{
  "n_layer": 14,
  "d_model": 704,
  "n_head": 11,
  "n_kv_head": 1,
  "head_dim": 64,
  "d_mlp": 1856,
  "vocab_size": 32000,
  "activation": "swiglu",
  "norm": "rmsnorm",
  "norm_place": "pre",
  "norm_eps": 1e-06,
  "positions": "rope",
  "rope_base": 10000.0,
  "rope_fraction": 0.25,
  "qk_norm": true,
  "attn_scale": 0.132,
  "bias": "none",
  "tie_embeddings": false,
  "parallel_block": false,
  "init": "uniform",
  "init_std_qkv": 0.0154,
  "init_std_o": 0.0029,
  "init_std_up": 0.0154,
  "init_std_down": 0.0029,
  "init_mimetic": 0.7,
  "optimizer": "adamw",
  "lr": 0.000873,
  "beta1": 0.95,
  "beta2": 0.98,
  "weight_decay": 0.15,
  "lr_head": 0.00575,
  "warmup_steps": 558,
  "schedule": "wsd",
  "decay_fraction": 1.0,
  "decay_shape": "linear",
  "final_lr_fraction": 0.0,
  "batch_tokens": 131072,
  "seq_len": 1024,
  "doc_mask": true,
  "z_loss": 1e-05,
  "train_tokens": 1377000000,
  "steps": 10506,
  "dataset": "wikipedia_en"
}
MLP neurons of a small language model. Each row is named by its layer, matrix (gate and up: input weights) and neuron, and shows model dimensions 112-303. Each number is 500 + 25 x the weight over its row's rms, rounded and kept within 0 to 999. Numbers have three digits each. A neuron's up and down rows have the sign that makes its largest values positive.
After each neuron's rows, "fires in" lists the words (lower case) most often at its 100 highest values on Wikipedia text that the model never trained on; "fires on" lists the tokens most often at its 100 highest values on Wikipedia text that the model never trained on. A number after a token or word is its count.

L7.gate1347:497483493470495482439486471546523495516496521560530504496513523539469499529548516509517482527517538547477485447473491465511495514515523502501521501485491442482475473512490487482525497540487482497489526525480443517520464456515528529510507482465460525532514507514504478499511509546506544532508476508528498481460514475507504497518514519506482454488538524512488533538460541488506586537473487468472510488495491486451441483467532502499506474469470486540476483511553519513494520456531503488487503522553501499498535484484504510522494503499508544543523486518551484479514459490497484465
L7.up1347:499482525535511489514503467491513513482511496481491522536487492498509507540559534499514484465513503519505505535567545487505475528506499501485481473524437533484508528505471470526526555490500483473508494485530514532474516490482504508519533505544518497490495509490539514494502509473506478491482467469480439478506467458455489522495508465502468470493529511497500451487490472478529479533423559517539473524503468490515493492541458525516485534497489493483499450515480530479536502507476530496506504507516513511463530506476444528506475502509518524502458521476475490508513486511477514486
fires in: "served" 18, "took" 17, "was" 7, "takes" 7, "finished" 6, "taking" 4
fires on: " served" 18, " took" 17, " was" 7, " takes" 7, " finished" 6, " taking" 4

L5.gate1634:525498501531511550511467499513477531488510469498520560502495457518484492477519488518510485542491546534500491548498489492484534546473507512502486488536549476459493507492491504541533478482499477525536532478490495490500516495518530459542503507501535522508489527501504516495478515470504522457466483528516469469527515500481509497500502534508505516482503496564491539499482543518530488512492484465473513502466467529531454488483505463482499521522489505447515529507519461504484473490519500493515466487476528444489510495507489529466476513468462513512494529499501475541505518465469471489
L5.up1634:499530467516468502493501480484490487537514512461530485501519469462474532480464435524519523480484504482494442548537543454455510516495482537494511506556493504486512530521509559533509490558502510488488481508464527476491495489485448479480477505497510517499534514497490476478522521484485481515478485495514484490519481514472491486540484483522511537472506552468523481461450534515531503475497484535531492474471489541503480496516523491517510522522489552539478563495512516489536476467503509504524466500518538460543451522521470502525502489508528486505497502493503488468512506485492497534
fires in: "when" 30, "if" 14, "once" 10, "before" 9, "who" 5
fires on: " when" 22, " before" 9, " if" 8, " once" 7, " When" 7, " who" 5

L3.gate848:483497513523482564481449556489461463512451481481528477509522492521492517457481481511528476504521456515522497490496522466524488445504478504531497486497473509501540480479473532513520514458499512500493474527497551456549468525460504523492474479522463509495536461505457503503510466498486503508512496494465460507514492481496478475453521446474553557527507489492508489477477550516461519495536530470491514549493472540465476506487516527492502468497501495531537464483488510495529484474508478533513468473500473486488521495516505461528505524488497469526480555536563503486464525517492465474
L3.up848:488481515494463529480496486438425529503490528521481502482500494475504540474468461506503503485476505477522484497512486492503514485551482478502503509502498511514477481503530494498509508516551477509499490521520563493531477530463495496461453509514503514515525469509512468538528513511481482503550508543496503516545494468505516512483496466466515482522460488496473466518498510481500530512490485467497524547505459522483477539521475510477504501515543481480506497543523512519533481507505463473497515497491494531495524571515483486492482518502520500481496533502506496483505495489526481518
fires in: "state" 23, "u" 11, "county" 8, "international" 6, "contracting" 6, "w" 5
fires on: " U" 17, " State" 16, " state" 9, " County" 6, "Con" 6

L7.gate1075:531538469517452526468525562465508513504474499493528491471516459469508526473504542501484500476535490545507461485518511528505484506509504499477478500488486498488531502494467478541514517512476490520472541505537533486515540489488479525516507500513527493498531498533466498535499508521483532519479476479476536451425529505518482496523492528451437497496529499498450507519533508457489495509504484514518521522531519504470488499510492532501487506499468503517502514499507513522461526526492505486492520476469504534506510481539494479492471527500521472500468487461516515513492513502512530481
L7.up1075:472547486489544475507534480537469506506525428502526503477568500524472555534534484515488513526510516470510471504530480519522529508514473508488484512491544490531505497465507488489516480470495502463497508522517505493544482486520475516497489517505468504520513523507508531514514483471512497471491509507494504529486539486497504500474509482527542464493532496518500474523470489540535488549550473508487476481530529520497519494531520481505538450482502504490567485536491472501522514479516494519533460538492517500487464514472500480455478509503489503473499496525506521483511486511475485441
fires in: "and" 82, "or" 5
fires on: " and" 82, " or" 5

L7.gate1803:531540496524530524524447484480516485525486500512513437521508562473527509476546533489476512487459499483486440474513470492542546482539508515503491501536475522514482484470492470504481478542467493506487517514476456515514527502458493507517533507512517508505513517515510488490539443512486514466461469524498518508501524495475507530543524483524499500483516490520479531467533502500498507501509494484516486540442507505478496488468508511485478492535515479525490502530511474525471489471515521559525493472470527488481531482479521483510505519481497495530438499504514478518470464433500523511
L7.up1803:465532537504446514504551467473473489494474505529533487518486503523495513510522515461443516489485478478514484503478461521495490457479523522480519571493455519513484491543474530506476479506502505541449514451543484436478463502501514514461540502484496537529475519469502484514497519498486452514529470513520442460520517459517477519505505471480483529501532487521480510489536502465523492479548502506537505515487481508574547506462479502524475496492486496474519506525485490472518526505467487506510506441483484519483465510465506525484495464521478531517497499520479475479489465481483542483
fires in: "he" 30, "his" 14, "have" 8, "has" 8, "they" 8
fires on: " He" 19, " his" 9, " have" 8, " has" 8, " he" 8

L5.gate1682:519421529552514515494493442513507515495463477476503484521497506488491510483549515477499497472529516523499498484496467491469545511497508541506535487478513482482528486521483510522528519518484505519477486497478499505502466564506511490482524508519495452571463513481519490518549481482519522493489505520479501486495468516455499493557492476455490497512510513501505529472525562516468503518509533447486529497504497490522431485541491479489466512518514481492496545500451495525462515506544502500471502472508494501500506471479498520521498465476525528496484516492471442521521516532500545500
L5.up1682:443488516487482494508516513500530479528504522545538527553512513483483505505507494537502482480482517523507512483518454501493477510485511497531531461534501525523498542462504540488503538541483481513484507509460468482494524460527535500537530495494514452478543486471488468482463514528518470498469492498484489471481512474526478482491513460498533460483534512519474496507511505512476511491529462539526481498472486491466490516506464486533510493476524525527492469498458465507513484522533490505512459457466505499477513491499521483555515520499540490508515488523507504506523514544488521470
fires in: "of" 23, "after" 16, "for" 13, "about" 12, "honor" 5, "commemorate" 4
fires on: " of" 23, " after" 16, " for" 13, " about" 12, " commemorate" 4

L5.gate755:523495490529567514497466463474502496436489484488539526446479477511497525444514459521538515475445446476480476500511527490504529516512499443485518485480538427509501454489485487539550505475407483488501523488549516467518486542509477470535481509484510496513468491515497517493527532503505541522485492526521467548516475523520504543507503499516487488482455511546508504539464514556488490517471500468454527525494464455468489486499501503496520512518560492482483537484511522490476499499496462511509447551503540507489504513536505508492511512486465480506502516535518502503525509498518484520
L5.up755:469454531484500487512476498459500486467465471485504482524498481486487527530464505457501481470505517530481481512490519501510445485486512510512472507505512513485458516518502479500478484501494508519528478499514468507508486463468493506454494527514527524524497489502439469499513520520490490529541516473535474504534499496516505516487501501503541508443527468514472537522486484513472491552498485539512489506556472496474479499522490474463533515444502469484462461493445496516515511497485524487531531514510480497485509503484494499496435500511539527536480514521506493494475556476480492520
fires in: "in" 26, "for" 19, "on" 5, "methamphetamine" 4, "bacteriologist" 4
fires on: " in" 25, " for" 19, "ph" 12, " on" 6, "act" 4

L3.gate1642:508476514500517500506471560514474528508496485525515485496499468458531467472513465503524514509521486509520495471496480480502520532495505476489511503481502509477480502479479496486487520487453489479478458492484477509474492498487564500492450554490482497520495502470481518484477477501480524512487505492470484510469501477475521493539500487504448490489494447490469492447487488477482514483536505460478501495508506522496504533453512492472474535554507472524511543488483540514513555483508511479509520476484494496546499477515490520488470436537512528493501551535488465494540505510552497491
L3.up1642:507492505487516487554470513525534552512525492461534494473509540469522560450482502531482474483482480515473480446528481484483518529479485477482505520478463509452478470526454518487485492496519475482484461472481503486499475536517556534514483553468456539490499435513485490531494508560513485513536519510477451483505496502503527479475505538477473476485490487496463503541519483510480499494529531519468514518488501540543469502469556497508546527517517484538489468487477554515517542464490524520536537480504504527501509494492510494492506480451481506455476493458477520500523489469543482477
fires in: "part" 33, "members" 17, "member" 8, "parts" 4, "residents" 4, "player" 4
fires on: " part" 34, " members" 15, " member" 8, "ist" 5

L5.gate715:512489483469500499503535525509443504498514510504456465531502480481517495507508533500493522467513505495467476506451496470480494503538534508497487560454497464493490514530487491506503516517479537520517486469486518519485447527528540526488495535491515505541485514514521466517517515477526495497522547520497515492513469460499507518517563521494517456492498504512508525489478480481497476448510491512483485493507455548462460512480560472506512534495530509538493477477470481470488522484497505482469502499521451501483481497490489443484488541509489456517489522495499525538497592542509465501
L5.up715:492455515513514497502490505527478509476504526501488520516507467513497493523488461454480464502534540497488534527490506492445475512505503501507494503503495517497507464465454477502487520482501439509510527494508531477503537501511490471501499537529540496501525502529487511487491514530463515475475518496484505505451502470473507500542519502513508530479470514488488501514472488520485521494528534448491501496523479479478491549488498493468444528490462528499537553489441495465507491488492529492508514514519494510482491482463552529512473477477489536493514524444489496542525514518469513489
fires in: "do" 18, "did" 14, "you" 8, "go" 7, "does" 6, "done" 5
fires on: " do" 25, " did" 15, " go" 6, "ing" 6, " does" 6, " done" 5

L7.gate1228:492495506524446508569453540516480493512496472475521517492516442515470507500501469512483566486472466483519470504526537485475501523511499472483513475503505483500470510510519518515501459499444509513492536497503488504512486505508486519509474452490516505477496509563504539485532531491516522484479498467514502526558491514517539530470468479481572500489544496518460480499493521506510487489481447504537460460469470482506495481470500487497513463528509479533450464530532495539496504533520481509510454552511484473499526509506517512467522495507504530482510486527491500470487491525516523448
L7.up1228:502515509463504519552470480499470496486515508499532499516531516489542497506482457512476526527516488473473520538491476494542517479502542480489487508487487476443496516509470493511488426516515495503485487476544492490536498504492534521476460496487500513559545486481537511499476461503512502524522507531518520492499496503458465502506505549517534513501539515481528488587510456478478460478505481441499565487505514500493527494512517495489508574477493486540501507503485513483502457493457523493531475500495472497499478466482541504488495462479503512504524474463509506524473490522538501513
fires in: "early" 21, "later" 20, "silver" 15, "late" 7, "bronze" 4
fires on: " later" 17, " Silver" 14, " early" 13, " late" 6, "Early" 5

L5.gate174:514455484513508525518547464477470510474480497507494493472488490490483503507500479496515473508525519554558517522492461509537524507504484478514497489538525507513534517512501469486523498461519550509464500524502519489453475475500470485504475472494504510561467531499428500520514510499484480516465481453473533489487516522450504524477542457495457519516515504494510547493521526507483503486513480479472520484524557475502530523521519513503528491554492525467508498473477496502494518522485478486487512446490538527506566484515533541471450532482515485550511510486510502553517508479488546500
L5.up174:505501527477506498520508514532542507489530548518525545505510556501482508480526525473497510465519498559507518524518504486479469495462492459489545503516505541494498510492486487503515513537493494510500475521553494505518503505512512462494475502484487462487485519493519501446544495545519518488499457497478501504478488465508486501515525490504474436530489543509451474481486456518507515548522511464512506522488479499514470517470490489513459467509477467540478498511493525546551543542486507463518465483506520562477522481488512450472502480519534498490459541479499481480506515518506538510
fires in: "of" 41, "galileo" 5, "kyrgyz" 4, "politburo" 4, "for" 4
fires on: " of" 41, "t" 6, "yr" 6, "o" 4, " for" 4, "le" 4

L5.gate1572:539495492510492534440489526457462494490502468494471518502516485464478496516504486533506503530512547505423520521513560481537561481485451506516492494500487492490523506455518488519478490505482539473492519523505494555482519460523508505535478468525513520492567477492462458527498527516491500508541483470486476491501495535504487513515503530515468469546513479490519426515481482499511512489474516462475469497515513507471508488462468497497496500492538504503492505515502545504474500460524498549492511502498530497492503533533489496476487506513492508510537489484505530531526499532511440501
L5.up1572:540499494523503508484501555502489509505520510510480521491499424522498485452548526525517476510489565502493490560513513470491502527487489475505451503526488475475502531476508489532500540492498502483538556492470517480523485513524495482458477504504465500495545504520443477509495503482488505502487560518485480504514507532525530485521510489529466494525504470557479503530470550507555499511549551518477483514443475481524493531475519483510514496471521547479481531496527500521528548475500489494483484506478485474514534459518530464499496521509506501531490521505457467483521501507510494474
fires in: "after" 40, "year" 7, "july" 5
fires on: " after" 18, " After" 15, " Mar" 14, " year" 7, "After" 7, " Jan" 5

L3.gate47:509501521520505505486494509523505481489483487485465520489572501503486528476478493532439575475498535523515472506553503483466505488519538501515474508498479454548506518516487546502502531535453447468534508493558523510487500511462495485497497537466529509481442474478523539491491496476492501494498511484501466495531482513478486477524464511491496502466484505478488481536467512519529476542505509525541454505531510487515490475452476507482477510506466463485528526484507501558456505502463514512501494532453547513511530487462521543470456472475509526533497516509463497518520463495517496496
L3.up47:502491479497517499506421548472478511465493491488495506518492495464515450496530498452531517497504502511466498478490471504528472519515471502535510508479487492467515446578528503483520475452498493514530484521498505524518479462501518444492509503573539504547534515518530490507489516515541487514474505444497490461493501506497503535517518504476485513524513526482524540510495494522508524533482512477480502472489498538502512512540452520492462501498464461493496501518501525502525525519506491532505533482534480493494496474499514468500533498514484508495470479513527526526515476506486510486
fires in: "early" 21, "late" 10, "style" 7, "quality" 6, "good" 6, "shape" 4
fires on: " early" 21, " late" 10, " good" 7, " quality" 6, " style" 6, " poor" 5

L7.gate759:541496528477532523479484518512501505475517493537467487495481479482479490529519454519473503535478518498510524534461539542502529487543546504496495523508502533455492514480452527534505457532475491560553502492517499514537495556514559519495520495434471574542489478531494476503508521505493505467505516508530531474518534506471500494477509508522496500465478500483472492549475533528520480506481476503504498480477494490513447483479539498476539454526481494493534510509513486481516555483529498530510493434516507508511497489488486512458459467513442503487571524509481476486539483505535503547
L7.up759:503464467533509515535537484542491508532513492461505449510495481533483480534494517532520508462488489465512448542508539492461526517489439482483499523523471489518525536526499488494564519516500494520535536529524545503536518463484520500505474520527525531541481453501529467558550492537460517516506497493478471507482505510501512492501485492499520522451481475456464481495484492555501524479493491525496477527501466495560483507499490513516548504490505575497543565486500486452466544453471472487463475468480523528487520513517514509499514492523502509488472532448474446500494492485509458481
fires in: "if" 23, "when" 19, "until" 13, "once" 9, "ce" 6, "who" 6
fires on: " if" 16, " when" 16, " until" 13, " once" 7, " who" 7, "ce" 6

L3.gate1005:522465458546480509509561523522502534529455501499489523511479555508505497432523511471524485510514484538489491447482509528520512494490497511526522459496484470507520441453503477501480470506474525508470516452517522479552508553493497455556488529520544544515525536509467468497487535489497513491473504456488501530437529506501495481503465521465475525493515505513514508473486516504494510524514459488486489498489486499472517476460484490490479497474500512482493505497505488482488492493550512458485480507516509453495488507525490515537509537516441494504496514514525499504483506514544500516
L3.up1005:503498529520523495507546509533526496498495439481515471493501479529520522464510521493454492522551497470504525523490547465447556477541508469492473493481500481492482473502494489455506515521517494450487478497505495499494464553475476521495501533509486572511520501467507503491482534511517491500547543479519453501532466499460511466560470458461501463477509451508511517481482460479467506514523484523481501541501502492525505475520485475515523511483515493443500499480497475514489484512488506532463502512466504487478484482485468498474509463505509480486467516515531505494540523523533483466
fires in: "band" 19, "player" 12, "game" 10, "club" 8, "games" 5
fires on: " band" 19, " player" 12, " game" 10, "yl" 10, " club" 8, " games" 5

L5.gate571:511460461519540534502512476501471492512479488515533485500498515505509497511549490565492499490500514449495494464492458488496493470532525540507496493492479528484501472518526442526503512487469545525533535491519512477490495487489477555506467508493496488552503499487528523502529509516446507566449494447522492499485565492473499516506501508504508516522509522539480468481519511501444492493482507510491509488454568495498510480476547499496498471541502566488520524494519534528493492486528502534470482522483542493486549498523548501470518534481517480525517488459508489510526492474517489471
L5.up571:523521494507565515514499509551434527489522515537511494458493527515532518534508526475478488540471522494515526493498510492452502493515442479474507481483539515518490485483518453481502496479463498482501481509513490504508502470473494535500476486528459471513534496506473538483473480530482529468505507479532496498476526524533483532537494479507500524519527501486516500488486500490482535518457550486454513529515496532491503492517534473444491540492542469507514516497500478502505512485497495555457503538490502537514508508551492521474507494523527467500504477484484513523527519492525522472
fires in: "or" 57, "if" 7, "from" 6
fires on: " or" 53, "or" 7, " if" 6, "cur" 5, " From" 4

L3.gate1515:452506463509508515496505486483517481496500521523546492525465478534533494507488476528501497466533515522492495472470500438479491525518534486522479485519514450529460508557464437522471507505458571480526522502521508458481514523499492503500494525535487467500497503543530508514521489542495510500463471510568453455450477527523462483539471523500518516520527467519465542516491520479531500497496547487492479499544485552436511499484492495470529496498532500476506503484517488494481497502498477511484486491554514488508502466487506486476497498541471489512485523501464464445517501532499505420
L3.up1515:490523506501483492510530510482501462480536477463479496544509469506449535509530468497501476465519503538473458498449465514509491526531526514481476510492497551477491536516513507482471473544523513465508510461505481483514525480500491499475423550489493542497493472470492493501515510520525484477505477496515521467492496478492483544473516526471533473488480527507481502536512503500481524495520498537511514519507493503520459497468524487474533496459540472484491495493503505480503525501504521503487475481484491514506517528500525525500501508512518503485488557499487518524513483515517502517
fires in: "on" 79, "until" 5
fires on: " on" 60, "On" 13, " On" 6, " until" 5

L3.gate489:528498535541464497496554478470515487485547532542509472473498525507493502531542468501485464504525506479501483532519534498464510502463457482470478476455531531519475546518488472498501461451466521511494461540478518510469507487483467539472479475506502537495461519481517467517479496485484497508495485532501470459512547525468493494511467495490516514497471511506487473509527539541488501496511527564520501514495483547512468477508493506473540472506529532508497500467521505520504497478530488460472481494464501505510486496482518535497497485492479515462537458539464494493470523500483451508
L3.up489:526504500512514566467501487493504519471476484491511453513467485518482501521531512478511491556486509494471483514484517522508535498477472502471524485445515533474491533509506519478570432532503475491496486539471485512532539487480484533499460483523486497513510475505532486489541482477477481501534533489543512513480566536495480492521479499451524481530511522518479452494479563538494494453474502510481531479498496502505509489515492503523553505508512530512457491456497479468477536536465498477501464478464497478522460486489485503546515484503500450482511498496483484493508513541525519501
fires in: "when" 57, "if" 24, "once" 11, "after" 5
fires on: " when" 39, " if" 15, " When" 14, " once" 8, "If" 5

L5.gate309:496491505546528513499523496502486503502503467540545507563498503474481527494492498485498500502535517461502459445480518481526456538491501512514468496482508445483494465482530458524491481486465501490518550494511537494476484475539468542458495539486506496512518508512541484515479468483477484534503464538489539506494516515532471519533476526489526526534524517498520490469571475468534494494551545489541476493484489480525492483492466483490459488512506503516512477510506533500541505458499492469506512506501481517470525541474505555480472490461509496519480506497498482501470474498484450445
L5.up309:509504510481509464512515481533476511540503458530526503503511479502513525467508493461504528509487473531532499463463489467490503546549517513514556521510503498501474530521515484493477505488481461475501539478503521452511500471513505527507489508452514490469511503533509482467504477467526507508527495530480472484498542516515484483512477540508499513506505518490545479468547506486549536496512489523497508486495459501521476514565562515499463555495483506490559500510472475498490468442477496495487528520458452463489529520468468508472533486521536447495494538469481531516539497506515478468
fires in: "born" 45, "united" 34, "medal" 5
fires on: "born" 40, " United" 34, " born" 5, " medal" 4

L7.gate587:525488523512458507490478533529469502508507545487487493499500489493526526521501512465463477536553524506537492508515506499516484486538513524496477541473491488491537490504511503499487555471474487503471564478461480522501478487495531532495476459540475469503467481493527497501502495478475514522451486518509523485483519492515507547557504524490497493540482471490530458480479501508531494510483516497514473503503486503497482501434541490520492497499484490521494503513557514521445499551502517492510467506469513500536509482481500505503516519488540495508492471522504488463532493440514494496
L7.up587:513499517522469527478503507483481525509539475552508436539509497491511531487517501516498514503513496513473520489493494538483511455520473531518544536490501466490493522494478479465475511485536565467491512503533437497536496552460500499515484504465548526481504486515516441557502482506510515480495500498474505539495497491516539492502507499513489485487500471512492512464521452519529504485538460505490473489480520507502518513516504515500579522474467487520503498494514479488494439490528448541527521466502516469487508552476503514484498496454488502472493493530521483507452482452507442500
fires in: "has" 14, "have" 14, "times" 10, "having" 6, "had" 6
fires on: " have" 14, " has" 13, " times" 10, "ly" 7, " had" 6, "un" 4

L5.gate697:485464548501533521495512563472478500434465516489500461548476484465507560475521532477513482478433494455514494468492440496490503471517497536506543514478510497505457485531493517486496457482458522490481528460541527527511513482538495514502504522521521472533517484472491491524521455473500511519518479525523525468530515512489508534487491523478569464511535516486513508496517506514519500481520538457503498518494509541475463500486501529490514531549523499486432502490501533523471450472510477525456492477489488475477522467517522464511477497484514508494509462465476482558509503484533477520
L5.up697:505504504481547541517480486500496506520497536480505473528536508486512522493473552489502493467479491409512516446488480499505507468503507522493512515464525497467479454505464533483457510499511526472523538466515484524514483509465503495504472444543489513519494453447511485459515437504483507482482515562479546498539485497486487503466540588519491469522517538496468523517536506510500469486535474480492513514480502483488492498510496520466491484488493471491455482510538529531495445535517450520486507507479492480483545507544487508486472475488466534525526450492506489506514508505510480524
fires in: "out" 22, "over" 14, "download" 6, "overkill" 6, "on" 5
fires on: " over" 18, " out" 17, "down" 8, " Over" 7, " Out" 6, "on" 5

L3.gate780:485501478477494485505527491519499499501530483506486469473504520484494540496536514472531536485479495507508514520477485505476502499537503484475505489501504498515477512484492531504512503487459460515501508485501462487481569529514518575517507496532476464514475452508501494518525533501543488529515531503485474484547521521501533445484493494533556538477500499492485467494496517518530501519501502493502504487511487441498482468533520455470521448515527514467468488492492520459532533454485484498466462510480518505490457488453505523495522509485491476468471514558465530487491502519504529489
L3.up780:515508530501515481502515456515515540500542493532474489461506538493513465496492474483535466504485524454509504503506471499494495498495496512469462494482477488499506496508465483474530505467555456481528492481505507510540499515500537496480494495477515496485531505509510487518450498476490487540466495456522524481511482475482479493475482504491526500510463450512466483487485527523508529479472513471488519535479459449464612466482527530502501477466551514498477496444518535543529484486563454501446481499503475486488518491452534492483453479522471500474459503527487493514470514504506508499
fires in: "before" 37, "never" 15, "without" 13, "innings" 6, "hours" 4
fires on: " before" 32, " never" 15, " without" 12, " Innings" 6, " hours" 4

L5.gate385:507514529488534504509470528464478523497506514460494513506502488502480519507488498485481516505510510489559477500528455522521471486453526511572498483536501531496514478478462487526492513496486476509470461486473514484486518491464486501489494468447479483528495524465502504542479528529499507483523497479493495464471543484491497466506488459467528480475528504519500509508493478490546512528503488492563518494523554486512481527509513527458441547530505514529491492491488497524491472501510499515516485472475444521506472505528518465482505526455535464529467485468534487491526493490480491515
L5.up385:479488470543486448485515506537505499504493486509500463496504512507493519509534501536493510501495478518488517499505440479504492527492465470488485510500545514506478507496548488500470471458468474538444503498498492526550476481468502492487503498582515478514480502472506477545486504505511511484490492504496493484528495513468526525526470518450508521488522521494478506514465496523523526490509503464487498485488495512491539482467483497423495479503499474479517496466513486513477522485502488496469500500511482506498523485449453510481517470476513537492502523490521495462523456538531459495
fires in: "high" 30, "production" 13, "highest" 7, "best" 5, "liner" 4
fires on: " high" 21, " High" 10, " highest" 7, " production" 7, " inter" 6

L5.gate1308:520477516520515547501495491512461505529488475470517498516516437499488515528499497495511520503514487493472514457507502507530513521523482501508511489481506471485480499533501494524504488475513522451540488500460495554473502480503468504521500478497532517505493449477505484490479517514486512482502512493487479491525515495524525503509484467483533495550495476503498461519491469515462501486523490548520524489540523476448472516488495546519497505490503487511513549506500534476511535491462485538527496443481514480516526492455522479477487503514471491467518484461440502522471505534499482498
L5.up1308:435461520545504509517470528521467536546508508480515529520527490454490552504511524510529537519434474507512533474485493498535521494468517530504520535499497493452502483482491468486500554473459449502449509550529465517484493470521502495501493512539522516524455521524431521502521474449486476455488516541523498465486471524491485507583485454501543514498505520519534515470510475494464480510477483457462475496482493492511480512441467503510496532499525466500478499536522472476524523445500504495521501453457491479500519499536503518461510501497489470530483503509467489526516504517487508499
fires in: "country" 22, "some" 11, "very" 10, "southern" 4, "rock" 4
fires on: " Country" 15, "ly" 11, " very" 10, " country" 7, " some" 6, " Some" 5

L7.gate555:508464509503533519465497471485530479498511496522546520495526510463474469513500507480470555485492479517484495490504507502493528516517523469485503535511499488440485474513502480497488508503482527503499489483505487505533541496503528518502487484524512486520475519496446497529460505554488537510507519476501527506494487514493498473519531458504516531477519454492481537495507501511469488508524538526491531478535534513512515521537496528448513475512490500511514457520470478507493491530501444489501495479459507473502450482504455504513530526503497534500521513479439548516482509505455462475
L7.up555:489535439483458502499525501490496522506479485488509486423486492494475488517509486528514462500517495499494468528531494440492505458532489494500552471518506511496501498500528534519558480483535559509520501494466479486496468532496507500509504520495516523501506506524517491478455525543510522540458538506478486505523525499555500543484514484505507510501527498520475489517517519532539533429487499478501482493469471491498498520500500475509501479452537472507525513518503491475526517490537510522492486462489508515487476498472513472487480451519488538543477548504480502514502501517496535483
fires in: "with" 57, "for" 21, "under" 4
fires on: " with" 55, " for" 23, " under" 5

L3.gate1124:493493460531486507506467527487502509495492504467507511499508540529520529473492501506509492504510499492528526512521467463517523478492533503532528472543507516521492482523443507509508469510481519477505469514477516494494497522526464513523522508474487531460544453464487542534492496467510502465515549544486492526483531482533494531528489488476489547572549549497492520510466513511516495483462496538546580503462501538489539503530519472473518522485502524542508472508517512493509461508539525485455456489503462517514533518499526502478501534527512510467488513490498466482525549494483479471
L3.up1124:520489482505516499480542522486506457495494514548542507486463528514486484485476521518471518451479504492476468529493481479497516494507482526487499485519473516474483505498451467511521553495490509471519492486445514507470527525502463521481488505479520504484525500460497513475515529476474492503514548514500463482476553477458494470459503515492507472506531528497561506492465491518496522525510480503453517473542470525498495474503488503470515482481541509521501514515477517493472501517497486489510515546493504523484501495468508506516537543490469531527501504510555487562499474491471505522
fires in: "state" 23, "county" 19, "real" 11, "federal" 8, "water" 7, "i" 4
fires on: " County" 16, " state" 13, "tra" 11, " State" 10, " Real" 9, " federal" 6

L3.gate224:496504522465520470521486516488494514489496505509550457493525478479497501578510456535490510501536480501562479474490506456489449512515511524540522533489518509496503517527505531502497486516506522515519479484526482469486474481514488484480502516468534493464521515491472490475471489507494507478541502503496546477489523476518504518526467520529517488474508507506514438484436507511529502479509487490489464479507512473486534509508540493495492539489519504496482571445454518498530542517499513565537504486525516521493495497521490496532507479465508537519508477458465488502485436491464483504
L3.up224:526470485509512480519468523514488474457520449506516488472494467497513535487505531497511474495523566527529507505538483502487466490536517497515489571547427523556499508491526470519468485533502490509515562490512532526479461524503476509522560471536564499522456492545521500505538513502547512488469521477492458556510475533481504550448505535489525495524495541499480468538467451498499476474448486501467503514482508512486552523499442479538484515490545511494560457515510487498503491508517523473487493539484524489493465505517468488492506531458485503519516492505460521524537508496549504485
fires in: "took" 21, "takes" 13, "following" 12, "followed" 9, "take" 9, "follow" 4
fires on: " took" 21, " takes" 13, " following" 12, " followed" 9, " take" 9, " follow" 4

L3.gate31:519508532502528545526469491468528481547498445557482510496530524479478483499470500465482512517506514525531540525467478512499529486465508472516493515512492484513470533462533501531497532519456470474454528482522540510489484528477501463519481567493542474495538525532533486448521523526498491463488522533510526495527486520500457474510490484477473499482495508510519534447491527525490473509504477557512502504508477486474529476501503489493486547463470542523528493492507488519548527484483506503497508547522480497509527489478499488475477485488467535481491485453466520474533499543468511462
L3.up31:498492527481489499558461517498525487506495478520479507471519515459469524486494510503506501511480520531512489503512499485502499437486499473476498507522499514531486543463494525500505482499493464504504506510504520527506454462486514458480509495465520517494517522468490455510510496499476508511478487490526566480507551524516471496543483508472520477482496501493503507443525517523496468495447506516496488471521505488527474476545528469510519540482467536516475504464517476532526535560518504489506544537522466539494495484488525470504515466485500509523497481439452498482514522504468470492
fires in: "last" 24, "final" 12, "next" 11, "later" 11
fires on: " last" 23, " next" 11, " later" 11, " final" 11

L3.gate611:507487531489498559539477493487515500499516464531492484479488504515521540544510510484516475495523508509482472503500514470518505542494527496498492481554497484521452513508534488481479500513468515502525517508477535501476533466489470488508554513483486477484502504515499468538528471483539517525496495528528533486514488537466515536480445508434499488483541550476491520479477499512459457449484468528526487482468499498454537477549486510504511494462480511490477525514500479528492499477503475534495520492546504518517508488501514531502500495465498518476529480466468548503537527517516488495
L3.up611:482476496489493526494457523488550540488509507516492493477477544496442500476516523478496471525464511461484523509523526495508514526501494522519522495515559484510466506486564498485490500472461509527480463512501535465482500521513517494500544486518516528478475535485522461482522493457516496472523490509493534478484491471435501530498507495492453513511481516492462508509492492515511449464519536499497504489462537475499495507520458511494514484538515518502531541502530466533503516504501495532486480506519546539483496471529529524471482530439481500482516476500497439526516526492495471518
fires in: "first" 33, "last" 28, "final" 13, "next" 9, "initially" 7
fires on: " last" 21, " first" 20, " final" 11, " First" 10, " next" 8, " Last" 7